From a checkpoint of a small transformer trained on Wikipedia.
Size: vocabulary 32768, 65.6M parameters.
Training: a variant of Muon for these matrices, 795M tokens, 13032 steps.
MLP neurons of a small language model. Each row is named by its layer, matrix (up: input weights) and neuron, and shows model dimensions 192-287. Each number is 200 + 20 x the weight over its row's rms, rounded and kept within 0 to 999.
After each neuron's rows, "fires on" lists the tokens most often at its 100 highest values on Wikipedia text that the model never trained on; "fires after" lists the tokens most often just before its 100 highest values on Wikipedia text that the model never trained on. A number after a token or word is its count.

L4.up2278,200,206,210,180,176,182,173,201,193,219,202,192,222,213,179,202,218,192,205,213,224,235,166,174,235,183,209,188,220,162,213,225,188,237,155,210,164,198,239,169,207,246,195,233,218,191,183,191,173,206,228,188,180,200,185,219,175,184,189,234,193,212,211,192,212,220,166,198,198,213,212,185,195,193,187,211,234,202,218,198,190,197,216,218,187,171,235,229,163,218,162,180,196,215,216,227
fires on: "0" 51, "s" 5, "-" 5, "7" 5, "9" 5
fires after: "0" 42, "," 18, "5" 5, "'" 4, "4" 4

L4.up1495,181,150,225,212,182,191,177,236,228,186,186,200,228,189,190,199,180,161,198,191,203,184,236,178,181,212,182,218,174,184,170,173,216,185,218,197,195,199,188,214,202,197,196,188,214,199,212,170,200,240,179,181,195,224,188,226,204,175,184,200,181,221,211,192,251,196,177,171,183,213,206,200,173,196,217,231,194,213,174,174,164,203,223,186,205,163,232,207,207,197,211,201,190,171,245,227
fires on: "1" 21, "5" 20, "-" 9, "uff" 9, "9" 7, "7" 5
fires after: "3" 14, "5" 14, "°" 14, " al" 7, " l" 5, "0" 5

L4.up2007,215,211,178,168,176,205,184,223,187,190,174,193,165,209,182,192,232,192,193,166,211,211,208,198,204,192,201,206,214,236,192,232,222,244,217,198,176,201,207,205,189,176,223,223,199,163,198,217,189,179,180,197,256,185,195,217,189,226,180,214,213,190,200,198,217,181,178,186,254,183,227,170,209,199,187,243,182,214,221,198,205,190,201,211,171,200,205,204,184,189,204,210,159,222,205,170
fires on: "2" 22, "9" 21, "–" 18, "3" 8, "6" 7, "1" 4
fires after: " " 27, "0" 23, "–" 16, "-" 10, " −" 6, "." 5

L4.up1414,203,198,191,178,208,200,206,224,181,202,168,190,256,183,210,233,214,212,206,168,210,166,189,185,180,213,235,166,221,202,215,219,205,212,206,196,194,208,196,199,156,221,215,224,182,211,187,233,187,187,241,192,210,203,190,210,190,219,183,190,210,245,210,184,227,166,160,204,231,196,202,175,210,217,191,214,231,194,174,229,225,188,196,238,215,178,225,199,190,210,163,159,203,187,200,209
fires on: "s" 17, " first" 14, "'" 6, " most" 6, " FIBA" 4, " last" 4
fires after: "'" 19, " the" 13, " his" 10, "s" 7, " their" 5, " its" 4

L4.up1027,207,227,204,227,202,218,178,196,167,174,235,241,186,209,200,181,211,226,201,183,185,211,171,195,177,213,178,206,190,200,194,185,213,173,191,186,211,187,207,194,198,177,168,227,241,177,225,201,221,180,202,208,204,178,217,251,252,223,207,180,193,211,191,162,178,207,190,220,171,226,170,192,212,216,217,179,180,194,221,176,201,226,208,236,186,211,194,187,222,183,171,218,215,181,203,222
fires on: "0" 30, "1" 15, "″" 10, "2" 9, " title" 4, "8" 4
fires after: "0" 56, "1" 11, "2" 4, " the" 4, " of" 4

L4.up174,164,180,221,212,213,248,214,194,197,205,213,226,208,244,209,192,232,217,172,184,184,226,190,213,188,198,240,218,205,186,194,159,183,208,208,196,181,194,190,176,189,178,202,216,224,198,182,221,207,165,235,158,214,172,202,267,208,197,183,192,230,201,225,173,190,191,173,192,207,217,179,211,187,208,175,172,182,211,198,197,181,233,220,203,194,180,208,209,185,212,162,221,236,213,209,219
fires on: "0" 42, "5" 12, "9" 9, "2" 8, "1" 7, "6" 7
fires after: "," 43, "0" 16, "7" 7, "2" 7, "9" 6, "6" 6

L4.up1095,180,180,192,184,193,215,197,189,185,232,229,193,181,158,201,177,213,226,155,199,182,192,179,204,203,212,223,243,211,237,183,179,199,190,227,241,220,193,175,178,213,216,192,210,200,204,193,199,206,157,194,193,203,203,193,193,216,181,167,181,168,206,199,196,201,194,151,217,177,192,188,192,214,195,180,168,201,222,200,205,226,196,187,184,198,156,176,177,224,221,181,203,199,184,180,184
fires on: "0" 18, "9" 17, "5" 15, " |" 10, "3" 7, "6" 6
fires after: "1" 41, "5" 16, "9" 10, "2" 8, "6" 6, "4" 6

L4.up362,190,228,178,185,228,190,236,206,210,205,177,201,237,168,198,199,197,179,194,202,219,191,192,172,208,211,226,174,218,195,193,211,190,211,213,196,201,219,160,234,204,211,132,197,209,194,194,205,154,241,214,198,215,220,219,219,189,203,215,201,235,214,218,197,202,213,231,156,167,211,211,208,215,159,215,193,205,193,189,192,204,203,192,197,203,213,192,178,226,186,206,167,167,213,188,198
fires on: "|" 56, " |" 24, " •" 7
fires after: "\n" 58, "-" 7, " Rank" 6, " Year" 5

L4.up2359,209,211,198,211,221,215,176,203,166,217,179,197,245,213,197,157,191,209,213,217,204,229,188,218,209,172,219,190,204,168,218,188,184,190,205,179,210,204,211,222,179,228,174,210,205,185,216,185,221,199,203,181,194,194,201,181,215,212,224,205,198,168,190,195,186,222,205,182,210,236,204,168,194,210,188,205,173,205,201,206,219,198,192,220,190,183,182,229,219,199,196,238,183,217,237,210
fires on: "0" 41, "9" 14
fires after: "2" 41, "1" 14, " r" 6, "R" 6, " Tr" 5

L4.up163,203,205,237,199,192,165,208,194,202,178,191,216,171,226,211,199,178,211,186,201,183,215,221,231,183,249,194,206,197,221,227,250,204,172,193,216,212,216,194,233,212,187,205,194,228,187,193,233,175,229,213,206,213,178,205,207,150,207,199,207,200,183,186,192,203,185,219,209,196,217,202,178,201,202,186,214,170,176,162,247,201,208,215,196,158,182,192,240,203,191,165,202,179,196,179,189
fires on: "2" 46, "-" 16, " most" 4, " or" 4, "6" 4
fires after: "0" 50, " All" 10, "2" 5, " the" 4, "-" 4

L4.up1748,201,135,224,223,201,199,159,209,215,192,178,175,223,181,207,189,179,181,229,170,192,221,212,195,210,214,224,156,193,173,211,190,162,186,188,209,196,224,166,210,213,219,226,190,197,207,255,193,224,204,220,199,215,185,228,195,234,226,241,205,194,201,179,215,197,241,195,189,217,171,204,219,218,211,207,170,197,232,221,233,214,187,203,204,201,218,215,178,181,216,193,197,183,192,204,175
fires on: "\n" 97
fires after: "." 87, ".\"" 7

L4.up1905,184,202,190,221,206,211,235,165,236,168,189,228,195,209,236,201,221,198,187,174,187,181,225,196,206,186,198,224,213,203,202,216,192,225,195,204,156,206,178,232,187,182,189,215,207,205,214,199,192,169,203,190,206,196,205,180,195,215,175,214,232,181,191,232,237,207,229,253,215,205,250,180,258,208,189,194,227,177,163,198,200,239,204,212,237,209,198,216,198,205,187,221,196,207,170,193
fires on: "0" 40, "2" 21, "1" 15, "4" 4
fires after: "′" 29, "." 18, "," 10, "°" 8, " " 8, "–" 8

L4.up1801,209,204,203,179,156,193,233,220,222,196,195,218,185,173,160,191,176,177,203,160,234,163,201,231,225,207,206,187,221,210,215,197,190,245,184,190,208,212,235,198,175,212,202,206,220,161,201,181,227,195,232,200,184,207,196,194,234,235,181,194,189,207,222,194,216,216,190,195,248,195,184,177,190,172,181,172,196,242,183,211,219,167,206,246,220,179,190,219,206,189,231,224,181,195,217,185
fires on: "1" 39, "-" 21, "2" 8
fires after: "3" 29, "2" 15, "4" 11

L4.up386,193,201,205,189,211,174,202,196,228,227,189,184,194,207,177,222,220,188,199,210,212,201,229,196,229,226,180,211,194,213,169,187,186,184,182,189,204,231,184,238,205,202,168,180,217,220,242,192,176,229,203,202,184,204,193,208,211,191,197,201,196,199,204,211,170,208,181,188,204,162,173,221,170,221,229,206,175,217,221,216,184,193,187,192,203,199,200,210,181,233,203,191,187,192,224,201
fires on: "\n" 63, "-" 6, ":" 5, " |" 4
fires after: "\n" 66, "-" 4, " " 4

L4.up251,195,199,258,201,209,179,237,213,223,169,216,206,214,140,213,201,194,203,218,162,247,201,225,215,232,213,221,182,190,259,176,199,175,169,189,221,177,214,233,220,234,192,203,223,170,230,226,198,210,171,182,198,218,192,204,195,234,187,196,197,205,231,173,196,198,229,210,204,201,216,197,156,194,189,170,177,191,203,230,205,233,165,223,212,203,207,188,207,207,188,191,206,215,211,174,199
fires on: "0" 25, "9" 14, "8" 13, "3" 9, "5" 6, "7" 5
fires after: "9" 22, "2" 14, "1" 13, "0" 12, "7" 8

L4.up801,219,160,219,201,211,204,211,223,201,186,197,197,187,184,205,199,191,206,206,191,162,186,227,200,212,196,209,206,238,198,236,215,182,211,188,220,215,210,187,197,205,186,204,182,185,185,222,215,196,212,199,214,167,231,237,167,172,217,213,185,154,201,169,200,205,211,238,239,240,231,158,205,182,185,227,205,152,227,189,193,179,196,237,205,226,201,188,196,168,204,189,169,161,184,183,212
fires on: "1" 31, "0" 14, "2" 12, "9" 6, " (" 5
fires after: " " 43, "1" 18

L4.up646,213,237,218,204,205,201,202,233,180,197,185,227,177,227,207,209,220,219,209,158,212,216,210,155,186,208,192,208,196,205,203,205,235,202,234,193,190,184,206,213,198,218,174,200,173,158,192,211,202,195,224,200,225,183,223,222,213,203,217,215,221,192,168,186,204,197,199,197,207,192,200,208,184,196,214,195,204,211,199,210,220,190,200,214,216,182,230,209,193,216,221,151,132,201,182,201
fires on: "5" 23, "4" 9, "7" 9, "8" 5, " war" 4
fires after: "0" 33, " the" 17, "1" 9, "′" 5

L4.up484,191,158,209,204,153,178,197,243,170,223,225,205,240,175,203,187,190,181,182,226,171,190,229,176,163,185,217,215,170,179,204,238,178,209,190,241,179,184,187,204,249,214,217,219,207,199,202,193,184,188,219,218,215,187,201,226,218,202,221,205,211,207,198,188,235,191,217,211,206,188,224,189,241,204,165,197,195,208,214,182,195,218,221,204,228,182,202,185,213,211,233,219,215,223,212,220
fires on: "0" 18, "6" 16, "2" 13, "7" 11, "1" 9
fires after: "." 37, "4" 11, "2" 9, "," 7, "3" 7

L4.up2544,209,190,205,209,202,178,167,215,188,206,220,203,217,165,181,181,190,206,177,186,207,185,210,198,184,192,214,176,188,219,181,221,217,201,187,214,172,165,211,171,206,204,203,227,215,236,186,177,175,181,178,195,200,215,225,236,202,210,173,201,182,219,211,201,222,199,180,200,213,232,260,163,212,207,198,206,200,201,220,193,174,197,200,214,182,170,190,198,223,173,176,204,161,195,191,221
fires on: "\n" 36, " |" 24, "0" 10, "8" 7, "4" 5, "2" 4
fires after: " |" 39, "1" 12, "0" 7, "°" 7, "′" 6

L4.up1560,171,206,230,128,211,175,222,229,222,216,190,174,200,245,200,157,212,255,198,198,205,172,189,172,205,228,223,201,172,196,201,184,202,207,214,205,209,205,194,203,186,203,203,198,183,229,212,153,177,196,189,205,192,203,275,215,207,169,170,223,166,215,234,164,209,204,204,205,206,199,233,158,174,172,202,207,202,197,199,179,206,190,220,215,209,200,180,209,211,202,180,187,206,192,186,206
fires on: "9" 21, "7" 15, "5" 7, " Score" 7, "6" 6, "IF" 5
fires after: " " 45, " G" 7, " |" 7, "1" 6, "9" 5

L4.up402,205,170,212,215,187,210,223,188,215,184,194,213,188,189,206,203,167,204,238,212,176,195,188,186,193,208,230,202,198,219,175,138,196,199,204,218,170,206,217,156,188,197,206,175,184,171,200,188,185,225,206,218,224,196,225,190,198,206,185,169,198,196,221,219,212,184,194,179,180,208,183,176,192,238,224,234,223,203,177,157,189,236,188,173,215,212,197,210,193,230,211,220,214,207,208,214
fires on: "0" 18, "4" 17, "5" 9, "3" 8
fires after: ":" 36, "3" 11, "4" 10, "0" 8, "'" 7, "F" 5

L4.up2431,188,179,235,200,189,180,219,230,191,199,210,221,194,221,191,180,182,149,200,210,197,194,168,217,176,228,190,215,203,235,202,228,177,184,230,207,189,230,204,205,207,227,218,171,211,186,238,198,205,195,209,229,155,176,172,210,208,181,201,180,219,173,170,204,202,198,146,199,196,189,206,200,204,201,171,151,202,226,187,182,225,162,206,238,192,182,207,210,234,144,197,173,168,196,195,200
fires on: "–" 33, " /" 14, "-" 13, "/" 7, ")" 7, "." 7
fires after: "0" 26, "6" 14, "9" 11, "5" 10, "1" 9

L4.up2269,197,202,200,190,156,188,199,240,193,205,160,166,200,210,174,210,226,191,198,200,190,213,169,207,164,227,190,179,217,188,201,201,216,183,201,169,164,216,220,216,213,175,215,179,193,202,230,198,194,219,198,206,223,194,194,203,185,170,195,209,228,175,187,178,174,193,189,201,192,175,232,222,224,217,203,181,186,205,230,188,180,218,168,195,196,193,225,154,238,226,200,206,208,184,186,224
fires on: " " 40, " |" 25, "2" 5
fires after: " |" 40, "2" 9, "3" 6, " " 6, " made" 4

L4.up2371,161,185,190,216,216,221,206,215,206,229,190,196,229,220,209,188,196,191,225,192,178,175,198,225,204,183,172,173,230,200,243,237,234,147,202,228,210,193,183,202,229,178,233,207,196,235,185,201,192,204,189,219,193,173,173,192,210,192,185,205,187,186,211,184,229,207,202,190,222,191,193,221,187,219,179,215,175,197,223,161,203,219,212,170,216,195,206,182,221,216,198,215,168,189,196,206
fires on: " which" 17, " he" 13, " and" 11, " they" 10, " was" 5
fires after: "," 40, " and" 34, " which" 6, " that" 6

L4.up342,200,187,222,206,193,201,216,206,222,230,180,182,197,179,229,166,188,199,239,191,226,209,216,232,198,177,218,186,178,165,194,198,183,197,202,225,196,226,179,194,195,250,205,158,219,172,255,215,223,221,164,167,183,191,198,219,223,195,208,232,178,215,191,207,157,198,202,183,182,180,182,237,209,189,192,178,199,205,227,185,193,204,200,206,233,182,204,183,185,218,180,203,200,188,190,200
fires on: "\n" 97
fires after: "\n" 95

L4.up2167,224,168,233,197,181,231,229,218,229,161,192,214,184,177,207,196,194,201,218,186,202,232,205,189,201,208,243,192,225,178,206,202,186,195,171,204,155,228,200,178,214,212,197,222,207,226,189,190,215,207,234,189,184,206,194,203,216,230,184,203,197,176,188,234,227,164,224,192,194,211,180,199,208,233,237,199,169,216,187,185,159,213,193,200,175,202,182,200,200,223,203,218,208,225,230,210
fires on: "3" 19, "2" 12, "5" 10, "4" 9, " |" 9, " " 9
fires after: "." 35, "," 22, ":" 21, "3" 8, "6" 4

L4.up1243,195,196,191,189,185,197,210,204,227,190,175,215,230,163,229,210,202,205,201,156,189,212,192,174,197,221,205,202,168,218,184,215,201,203,207,212,190,196,168,197,202,209,173,207,218,244,210,229,248,188,228,193,202,201,200,185,169,198,165,192,168,171,175,164,174,216,227,211,224,177,189,211,198,209,239,225,206,235,190,216,202,193,193,219,229,183,199,199,217,241,198,209,173,215,191,198
fires on: "1" 50, "2" 7, " " 6
fires after: " " 57, "1" 11, " |" 6, " from" 4

L4.up803,200,224,188,195,199,202,190,193,161,208,201,185,215,223,222,191,194,214,167,161,185,208,190,202,226,212,221,226,201,236,219,222,222,203,172,211,200,192,217,198,215,215,190,228,241,192,200,182,208,199,175,199,211,186,178,217,203,165,188,181,199,155,231,189,231,187,218,194,236,199,188,181,232,194,222,209,197,213,210,199,223,190,213,180,190,170,185,199,213,237,204,191,219,201,179,217
fires on: "," 26, " in" 22, " to" 11, " who" 10
fires after: "," 27, " and" 12, " was" 9, " had" 5, " which" 4

L4.up172,197,166,199,217,235,197,218,180,221,214,239,188,182,197,202,170,197,176,207,190,188,193,193,204,186,217,215,191,158,211,197,209,147,179,208,215,208,161,177,213,163,185,235,175,194,187,194,198,215,214,209,221,162,186,178,188,181,212,193,216,180,172,193,244,219,195,192,208,228,222,196,196,193,231,185,198,209,209,223,187,215,178,215,201,219,208,222,200,236,181,203,177,190,189,207,211
fires on: " |" 34, " " 29, "1" 12, " −" 4, "0" 4
fires after: " |" 35, ")" 34, " " 16

L4.up1804,186,182,230,204,197,183,206,192,213,244,191,185,201,196,232,201,180,178,228,212,229,174,215,224,241,224,187,198,212,162,179,199,205,196,179,194,226,233,211,214,162,161,198,171,171,204,230,200,220,190,237,226,179,195,206,219,225,213,193,203,204,192,230,230,179,233,209,189,199,224,188,202,229,183,205,204,206,218,224,208,187,189,178,246,190,210,217,174,172,212,184,219,182,199,200,195
fires on: "\n" 100
fires after: "." 88, ".\"" 9

L4.up1623,155,174,244,212,200,155,188,195,180,197,201,206,162,158,214,188,191,212,215,204,208,233,190,180,181,189,222,182,188,181,170,188,168,200,214,178,170,218,185,229,208,220,187,218,233,187,203,203,183,194,200,193,187,192,185,205,190,196,217,195,198,186,181,196,181,197,162,183,182,193,194,191,192,185,220,175,221,199,204,160,231,197,207,197,177,208,178,224,182,195,214,196,198,218,201,165
fires on: "9" 27, "8" 21, "7" 11, "0" 10, "1" 9, "6" 7
fires after: "0" 21, "2" 17, "7" 16, "1" 14, "8" 11, "6" 9

L4.up1939,206,207,174,227,157,193,214,163,214,205,228,213,181,224,213,182,222,194,202,205,190,237,218,193,221,191,238,230,239,206,184,170,189,170,204,165,182,191,217,201,204,216,219,190,184,178,199,241,208,181,214,214,183,211,198,163,222,205,190,204,202,201,183,215,174,216,184,200,202,172,222,236,219,199,224,213,222,183,207,206,218,187,204,164,200,223,215,192,223,182,178,187,233,187,186,202
fires on: " |" 29, " " 27, "0" 9, "5" 6
fires after: " |" 30, " " 29, "0" 10, " —" 6, "-" 5

L4.up1638,206,210,176,186,190,221,171,201,214,195,205,197,215,200,192,156,195,182,222,176,200,204,213,234,181,238,214,210,188,194,181,172,227,185,227,231,170,236,211,192,218,166,230,169,203,140,186,209,198,184,194,175,230,165,194,217,178,193,206,199,199,195,213,173,190,195,201,194,198,188,194,169,179,206,183,257,212,188,200,179,191,204,194,182,221,202,193,194,186,214,210,188,208,175,224,204
fires on: "2" 59
fires after: "0" 52

L4.up213,204,186,203,180,207,190,185,211,181,198,201,192,204,234,186,171,196,168,203,194,242,230,202,215,221,167,245,194,184,190,206,193,163,215,181,173,189,199,183,218,181,206,196,213,212,179,247,187,218,221,204,199,197,201,179,209,212,197,218,200,163,218,218,192,158,204,168,228,177,207,217,202,197,212,197,190,245,230,198,214,224,189,174,215,192,242,242,182,188,200,198,231,157,207,211,203
fires on: "\n" 87
fires after: "." 70, "==" 9

L4.up1982,226,203,183,214,213,224,223,203,192,184,199,164,228,215,186,231,190,188,189,183,219,213,218,210,216,218,224,159,196,211,204,237,197,208,178,189,184,167,215,192,168,212,178,192,200,211,235,212,216,178,215,203,190,201,179,205,217,197,190,181,216,177,212,225,198,228,202,217,210,186,201,197,210,210,213,253,191,209,193,240,186,209,212,184,164,168,207,232,218,192,214,167,177,229,181,224
fires on: "0" 32, "1" 28, "8" 11, "2" 7, "9" 6, "3" 5
fires after: "1" 64, " " 11, "2" 8, " (" 6, "3" 6

L4.up847,211,201,176,218,209,178,223,214,201,212,243,209,218,157,192,187,152,205,187,182,179,217,202,192,204,194,176,182,208,184,209,227,220,205,216,154,183,224,184,218,210,205,213,228,235,175,186,177,185,252,211,172,159,197,199,210,198,222,203,216,161,184,196,195,218,190,188,203,176,208,186,176,172,177,200,181,176,176,188,220,182,207,222,203,145,194,215,168,197,204,185,201,184,205,213,226
fires on: "," 40, " |" 16, "9" 10, "1" 7, "6" 6, "2" 5
fires after: "2" 22, "1" 16, " " 13, "5" 8, "6" 7, "3" 6

L4.up1321,197,163,214,233,235,188,199,205,191,208,181,188,245,182,219,185,186,179,179,197,223,192,212,223,191,201,209,198,228,206,174,181,188,213,193,241,204,182,195,162,213,223,230,217,188,219,236,184,207,230,192,217,149,191,152,198,207,196,197,210,181,184,205,191,176,208,175,196,210,201,174,227,215,197,195,188,217,198,222,207,243,209,156,236,204,215,209,211,195,199,162,227,186,197,203,186
fires on: "\n" 53, "’" 9, "-" 7, "." 4
fires after: "." 46, "\n" 7, " to" 5, " who" 4, "," 4

L4.up1825,180,211,186,209,149,179,199,202,222,191,183,242,200,228,189,206,201,215,198,207,179,231,213,164,219,177,168,206,217,215,204,209,212,162,202,217,222,199,196,206,163,197,206,221,217,189,197,226,203,198,211,202,219,197,238,232,198,202,221,191,207,178,214,236,176,208,218,215,195,173,190,242,187,205,207,200,190,201,158,216,148,176,204,193,214,232,208,217,181,174,237,217,187,227,189,197
fires on: " " 52, "0" 18, "9" 9, "3" 5
fires after: "1" 17, "2" 17, "," 13, " on" 10, " " 9, " –" 6

L4.up304,204,202,193,186,218,199,234,212,197,184,198,189,219,206,196,163,200,217,197,190,179,176,189,212,175,213,214,213,205,221,220,207,162,205,182,265,195,205,175,194,249,204,216,191,225,202,221,185,199,161,184,227,162,189,209,179,237,215,180,207,199,180,231,153,163,156,156,222,185,221,187,201,182,219,167,231,226,226,211,212,189,203,172,256,166,224,208,185,215,200,193,180,189,226,194,179
fires on: "°" 28, "." 24, "'" 18, "-" 12, "F" 4
fires after: "9" 16, "6" 14, "3" 14, "4" 11, "8" 10, "2" 7

L4.up2415,173,218,223,175,166,186,195,203,191,193,178,200,231,225,210,196,215,224,189,158,259,198,215,213,181,217,223,220,203,213,204,194,202,172,192,182,179,196,224,205,206,199,246,198,198,206,190,205,212,183,172,201,183,200,170,223,248,197,147,231,194,199,216,196,224,184,187,198,198,208,207,191,218,177,207,191,242,214,190,207,209,189,212,162,213,178,236,147,188,182,195,199,209,189,173,175
fires on: "–" 52, "8" 12, "s" 7, "6" 5, "7" 4, "9" 4
fires after: "0" 18, "9" 17, "8" 15, "5" 9, "7" 8, "4" 8

L4.up2027,205,187,195,218,216,177,183,210,189,200,232,204,219,185,204,184,159,196,207,169,231,225,200,219,229,224,199,164,211,212,177,173,182,186,190,212,199,215,225,212,228,199,215,199,217,191,241,172,218,230,191,201,179,166,134,223,190,180,214,161,149,204,195,205,190,191,198,201,221,206,199,216,202,197,201,192,221,198,204,201,202,189,222,213,203,185,202,194,198,219,219,211,180,189,200,173
fires on: "\n" 99
fires after: "." 90, ".\"" 5

L4.up1682,147,214,226,211,207,175,187,230,182,204,174,220,213,214,218,196,178,192,227,181,175,239,186,223,237,224,187,205,182,206,206,161,183,228,216,218,198,201,177,216,219,208,247,192,243,182,232,230,205,220,191,199,201,166,157,203,229,200,241,198,181,196,193,183,191,205,195,220,215,188,206,180,208,189,198,191,199,254,215,203,239,200,209,194,188,194,171,165,201,199,169,239,200,221,207,154
fires on: "\n" 38, "9" 11, "6" 6, " |" 4, "8" 4, " medal" 4
fires after: "." 31, "1" 23, "\n" 5, "2" 5, ".\"" 5

L4.up1451,208,189,190,194,194,173,203,203,227,197,174,190,186,174,171,196,235,204,230,169,205,215,173,201,217,216,215,187,193,175,194,224,168,203,189,252,180,217,179,197,222,200,183,236,203,168,213,183,211,197,224,208,190,203,196,231,200,201,202,182,179,198,214,206,198,208,229,188,234,174,207,198,208,226,192,217,193,191,199,215,201,202,199,166,217,193,181,176,161,226,172,197,198,190,216,187
fires on: " in" 21, " In" 18, "," 12, "In" 11, " Further" 4, " while" 4
fires after: "." 24, "," 20, "\n" 13, " and" 8, ")." 4

L4.up166,198,182,203,170,238,201,180,228,208,205,212,202,226,224,229,201,213,192,254,208,207,170,248,206,220,221,204,205,242,219,202,196,176,229,202,237,184,195,210,244,196,180,219,238,205,222,176,178,227,225,227,195,188,206,216,207,169,176,240,186,194,231,166,216,163,214,218,217,210,189,167,207,176,172,211,236,178,209,232,185,198,212,152,196,178,187,209,226,207,170,193,218,189,232,203,220
fires on: "0" 24, "9" 23, " (" 21, " major" 4
fires after: "1" 27, "2" 22, " the" 7, "0" 7, "," 6, " his" 5

L4.up789,215,199,195,209,228,231,210,180,216,239,176,172,202,204,178,198,240,237,209,244,239,184,177,217,221,187,202,169,217,194,176,209,222,211,197,234,212,227,201,218,178,185,162,216,228,186,221,220,190,187,193,185,195,194,207,240,215,207,215,225,210,201,200,217,200,198,181,230,198,179,209,196,170,216,205,172,183,187,179,195,236,204,184,191,126,187,195,200,211,179,165,221,227,190,165,199
fires on: " |" 29, "1" 22, "2" 12, "4" 6, "0" 4, " " 4
fires after: " " 38, "1" 19, "4" 7, " |" 7, "2" 7, "0" 6

L4.up584,203,191,189,211,199,211,188,224,169,200,158,198,222,163,196,211,203,204,190,178,200,230,231,228,205,206,190,221,177,207,201,186,249,191,162,201,234,165,222,206,199,197,192,194,186,208,201,197,210,210,199,196,186,201,233,247,166,218,191,200,204,162,226,204,201,185,186,217,220,226,204,202,222,203,191,217,158,212,212,192,207,211,202,175,204,211,218,196,189,172,191,214,174,212,172,194
fires on: "9" 45, "8" 20, " one" 10, "7" 8
fires after: " " 35, " (" 12, "." 10, "," 4, " the" 4, " was" 4

L4.up2191,165,201,229,176,184,193,205,181,208,219,177,196,218,193,174,205,198,230,206,181,200,214,205,201,207,213,225,210,218,205,215,209,132,209,210,217,182,188,201,203,191,219,190,228,177,230,181,177,212,187,202,185,186,195,195,196,191,167,198,176,203,186,242,167,219,215,195,196,175,192,187,185,174,172,217,175,200,184,208,214,196,208,184,210,205,194,222,203,219,188,213,210,201,206,219,203
fires on: "9" 21, "8" 20, "6" 11, "2" 9, "7" 8, "." 8
fires after: "6" 22, "4" 18, "8" 15, "5" 13, "." 12

L4.up339,200,203,221,237,153,155,197,208,238,206,191,186,158,177,193,190,216,198,174,151,181,226,189,187,191,189,205,183,221,207,197,209,198,179,197,201,190,196,158,206,210,196,176,199,236,202,225,233,222,181,198,212,207,205,164,220,217,195,169,212,207,212,186,205,177,214,202,199,156,196,171,148,195,192,194,188,184,211,223,216,181,222,237,204,181,177,214,188,192,175,187,225,187,209,161,185
fires on: "7" 25, "8" 17, "9" 17, " |" 17, "6" 10, "3" 4
fires after: "2" 18, "5" 15, "1" 11, "4" 11, "6" 9, "3" 9

L4.up2200,195,237,249,188,197,201,193,178,213,202,195,184,186,180,210,178,180,233,160,236,201,228,182,221,195,208,225,186,166,208,243,191,236,212,184,193,168,232,197,207,203,201,221,178,240,207,210,205,204,213,228,178,210,204,203,187,207,196,154,196,185,204,211,203,191,211,209,193,253,206,176,174,235,181,209,194,184,159,151,178,223,214,177,170,196,188,182,207,225,215,201,196,236,202,200,215
fires on: "3" 16, "7" 15, "6" 12, "9" 11, "4" 10, "2" 7
fires after: "." 32, "," 16, "0" 11, "9" 7, "7" 5

L4.up1626,218,194,222,192,209,189,171,210,212,167,211,197,177,186,192,180,214,232,229,202,226,202,214,226,226,171,214,174,206,219,203,200,204,182,182,238,195,204,183,174,173,196,198,198,221,194,187,229,227,175,181,196,212,167,198,210,205,200,194,234,206,231,188,175,228,188,186,201,207,218,223,176,212,206,211,215,208,184,187,197,216,176,209,215,180,199,202,198,206,204,199,191,207,213,176,206
fires on: "s" 20, " a" 13, "'" 13, " original" 7, " an" 5
fires after: "'" 20, " as" 13, " the" 12, "s" 5, " As" 5, " The" 5